Weights of a small GPT-style language model, trained from scratch on English Wikipedia: capped logits.
MLP neurons of a small language model. Each row is named by its layer, matrix (gate and up: input weights; down: output weights) and neuron, and shows model dimensions 112-175. Each number is 200 + 30 x the weight over its row's rms, rounded and kept within 0 to 999. A neuron's up and down rows have the sign that makes its largest values positive.
Before each neuron's rows, "fires in" lists the words (lower case) most often at its 100 highest values on Wikipedia text that the model never trained on; "fires before" lists the tokens most often just after its 100 highest values on Wikipedia text that the model never trained on.

fires in: "division", "ward", "distribution", "church", "district", "provided"
fires before: "ision", "id", "rib", " Cl", "en"
L3.gate436,177,221,165,187,168,201,183,176,276,164,173,149,193,173,275,201,160,210,188,253,238,191,191,231,183,210,143,184,189,201,214,225,210,191,158,210,234,219,201,219,173,169,222,212,235,191,187,175,259,180,185,176,187,229,244,237,271,199,210,197,208,143,228,240
L3.up436,194,204,211,147,212,174,211,255,212,206,182,197,217,208,248,223,271,212,185,205,178,218,166,248,160,211,158,214,160,155,190,196,200,158,173,153,245,180,172,149,195,253,198,218,191,180,215,239,185,196,187,215,208,208,234,187,257,148,172,169,227,211,206,201
L3.down436,141,237,197,269,209,227,193,204,209,195,189,131,173,219,137,179,176,247,189,153,206,142,221,224,194,199,180,179,239,204,239,186,190,235,209,182,221,186,173,193,208,227,171,242,196,230,183,205,176,229,235,178,200,270,234,211,230,232,183,204,195,153,213,227

fires in: "club", "clark", "close", "cliftonville", "class", "clay"
fires before: "ub", "ass", "if", "ark", "ose", "ay"
L3.gate95,198,226,137,208,219,232,196,188,248,205,238,205,221,186,189,167,183,203,282,274,228,217,210,157,213,249,115,252,170,197,174,199,232,237,198,179,195,217,190,208,250,240,142,232,178,209,221,168,213,208,192,200,161,237,182,214,220,246,233,175,188,252,177,177
L3.up95,209,246,116,211,179,152,176,197,193,184,245,235,198,219,250,179,216,176,182,143,247,181,148,161,161,242,205,210,189,234,215,180,223,205,201,235,208,205,197,231,175,171,235,200,225,164,249,160,191,212,183,257,242,213,212,177,158,194,191,185,236,143,175,213
L3.down95,154,178,172,217,187,135,200,173,158,187,203,210,227,229,177,207,131,212,269,238,236,181,184,179,213,231,149,199,148,191,182,199,193,250,204,221,207,240,190,178,240,151,157,222,197,231,240,158,273,202,217,174,256,198,184,187,181,228,177,175,230,200,218,222

fires in: "used", "use", "found", "using", "founded", "uses"
fires before: "ed", "e", "ing", " in", "es"
L2.gate321,196,208,203,188,170,179,189,217,179,207,214,172,228,210,207,214,195,202,207,178,189,204,183,213,152,239,274,201,145,176,239,160,214,202,217,169,172,126,135,207,224,246,171,156,199,206,205,148,200,189,180,193,203,211,160,197,203,237,169,238,241,227,199,195
L2.up321,210,196,246,162,225,200,184,185,165,203,199,178,174,280,183,184,217,152,192,183,208,158,183,235,211,192,164,211,234,190,207,194,169,199,236,281,215,167,214,171,153,175,206,211,230,246,190,216,225,234,198,189,178,185,225,207,189,215,191,170,285,214,198,179
L2.down321,192,226,230,186,258,155,177,167,188,193,191,244,194,205,147,228,180,191,207,207,223,173,161,229,172,165,194,174,247,172,233,200,218,153,254,266,204,220,251,144,229,156,208,179,227,219,222,245,174,250,160,174,212,190,200,197,205,165,222,225,238,240,194,168

fires in: "festival", "father", "division", "fleet", "kg"
fires before: "al", "her", "ision", "et", "c", "ure"
L3.gate395,158,239,164,187,188,167,223,210,213,225,163,226,210,202,181,311,200,221,235,228,197,215,167,251,213,157,149,133,216,239,214,188,201,280,188,191,199,225,208,183,181,216,191,197,248,210,182,213,244,241,212,266,200,176,258,152,262,201,191,150,215,183,214,230
L3.up395,207,200,151,165,154,140,236,175,240,183,208,249,160,217,233,199,204,208,177,172,218,204,239,209,204,205,174,165,256,201,174,263,184,227,155,231,222,207,229,121,180,190,269,231,206,276,167,206,238,133,158,212,160,202,213,235,210,183,219,137,176,237,205,211
L3.down395,168,174,169,236,143,204,175,206,243,244,147,179,271,186,214,210,200,204,198,231,151,196,209,193,216,204,173,163,178,258,190,270,215,217,223,195,236,180,181,197,194,190,206,170,191,134,211,242,200,155,120,226,202,217,199,204,145,252,181,203,176,144,264,209

fires in: "is", "was", "system", "systems", "early", "demographics"
fires before: " a", " an", "s", "ly"
L2.gate262,225,178,247,222,190,174,198,202,221,181,239,203,189,119,235,184,155,185,189,169,239,171,201,218,130,179,127,256,163,186,195,191,205,197,197,222,246,189,207,174,238,174,190,220,218,197,192,208,194,182,190,164,253,185,243,147,175,173,203,214,169,174,180,228
L2.up262,191,156,191,189,174,171,205,218,232,162,275,206,153,168,270,179,155,149,198,256,230,141,184,194,182,161,199,196,205,200,207,183,221,238,163,209,183,199,198,203,204,205,225,203,189,232,194,187,163,190,158,186,194,238,201,150,210,202,189,199,224,178,224,237
L2.down262,179,227,155,219,223,138,215,222,226,177,234,233,150,156,249,187,207,134,186,203,215,181,181,164,193,214,198,204,198,161,182,199,253,196,187,150,226,209,188,222,183,218,191,187,187,180,180,169,172,214,188,265,178,187,241,166,213,210,202,221,214,191,181,219

fires in: "used", "use", "using"
fires before: "ed", "e", "ing", "ers", "er", "es"
L2.gate409,201,212,162,204,204,184,113,157,205,138,195,156,203,187,164,234,194,209,240,174,167,196,139,170,207,204,246,233,226,173,266,186,231,192,218,190,176,233,188,230,176,287,193,226,220,190,180,168,181,201,169,200,222,134,225,174,203,237,168,189,229,213,172,240
L2.up409,243,174,269,250,176,214,175,171,177,211,165,188,144,194,225,225,200,222,178,151,232,187,232,212,204,177,147,186,228,193,195,185,221,180,247,245,207,217,174,194,180,155,216,214,247,182,203,194,212,203,165,190,193,198,220,169,194,206,193,179,172,209,180,175
L2.down409,170,206,219,174,278,144,200,133,208,216,250,195,209,219,223,223,231,182,226,194,171,204,166,220,199,174,191,178,204,215,225,248,205,153,191,228,209,154,200,131,165,237,194,197,191,187,179,203,192,222,206,221,185,213,234,163,203,228,237,214,152,214,175,169

fires in: "2009", "2000", "2008", "2006", "2005"
fires before: "9", "0", "8", "6", "5", "1"
L2.gate320,172,192,199,267,267,148,246,231,168,177,208,141,205,222,205,211,186,214,154,214,139,231,188,164,209,196,205,229,221,232,167,157,220,206,245,230,210,210,159,172,174,190,164,214,200,226,206,214,192,209,199,217,249,183,218,253,196,171,198,210,220,258,211,232
L2.up320,215,204,233,253,231,139,242,228,176,198,189,176,220,162,188,188,168,187,155,211,218,246,204,152,184,194,154,199,196,257,194,155,214,204,232,234,191,230,222,182,163,166,203,241,222,206,171,208,191,186,187,230,199,179,265,217,251,184,226,164,215,250,230,202
L2.down320,266,195,193,187,152,244,161,163,202,266,205,210,154,168,202,202,146,174,195,180,211,207,177,206,166,222,222,199,201,146,223,197,203,205,212,187,216,201,249,185,178,218,220,184,247,136,189,158,210,164,147,279,189,225,187,171,219,177,224,197,182,227,231,251

fires in: "history", "district", "distribution", "international", "distributed", "vietnam"
fires before: "ory", "rib", "rict", "ational", "n"
L2.gate178,191,130,216,251,241,225,226,229,211,242,225,196,167,182,238,240,226,220,174,192,156,177,229,226,187,180,235,227,221,180,186,160,158,179,188,258,202,215,235,200,212,158,217,202,192,212,255,224,175,152,203,203,201,238,160,181,193,210,196,202,203,192,171,154
L2.up178,219,192,220,180,176,188,216,160,207,225,188,207,231,252,187,207,236,212,153,218,155,143,221,213,141,261,186,181,180,190,216,165,207,214,228,166,235,165,151,197,141,198,220,208,149,174,208,211,192,249,206,177,178,188,155,198,173,255,207,176,242,225,169,190
L2.down178,190,236,180,273,197,170,201,211,230,225,188,202,191,203,180,133,188,216,198,203,212,212,260,176,217,171,112,227,226,172,207,168,232,175,255,218,197,192,281,220,209,186,186,177,233,200,186,198,200,217,173,239,177,218,199,174,211,204,177,238,168,215,215,165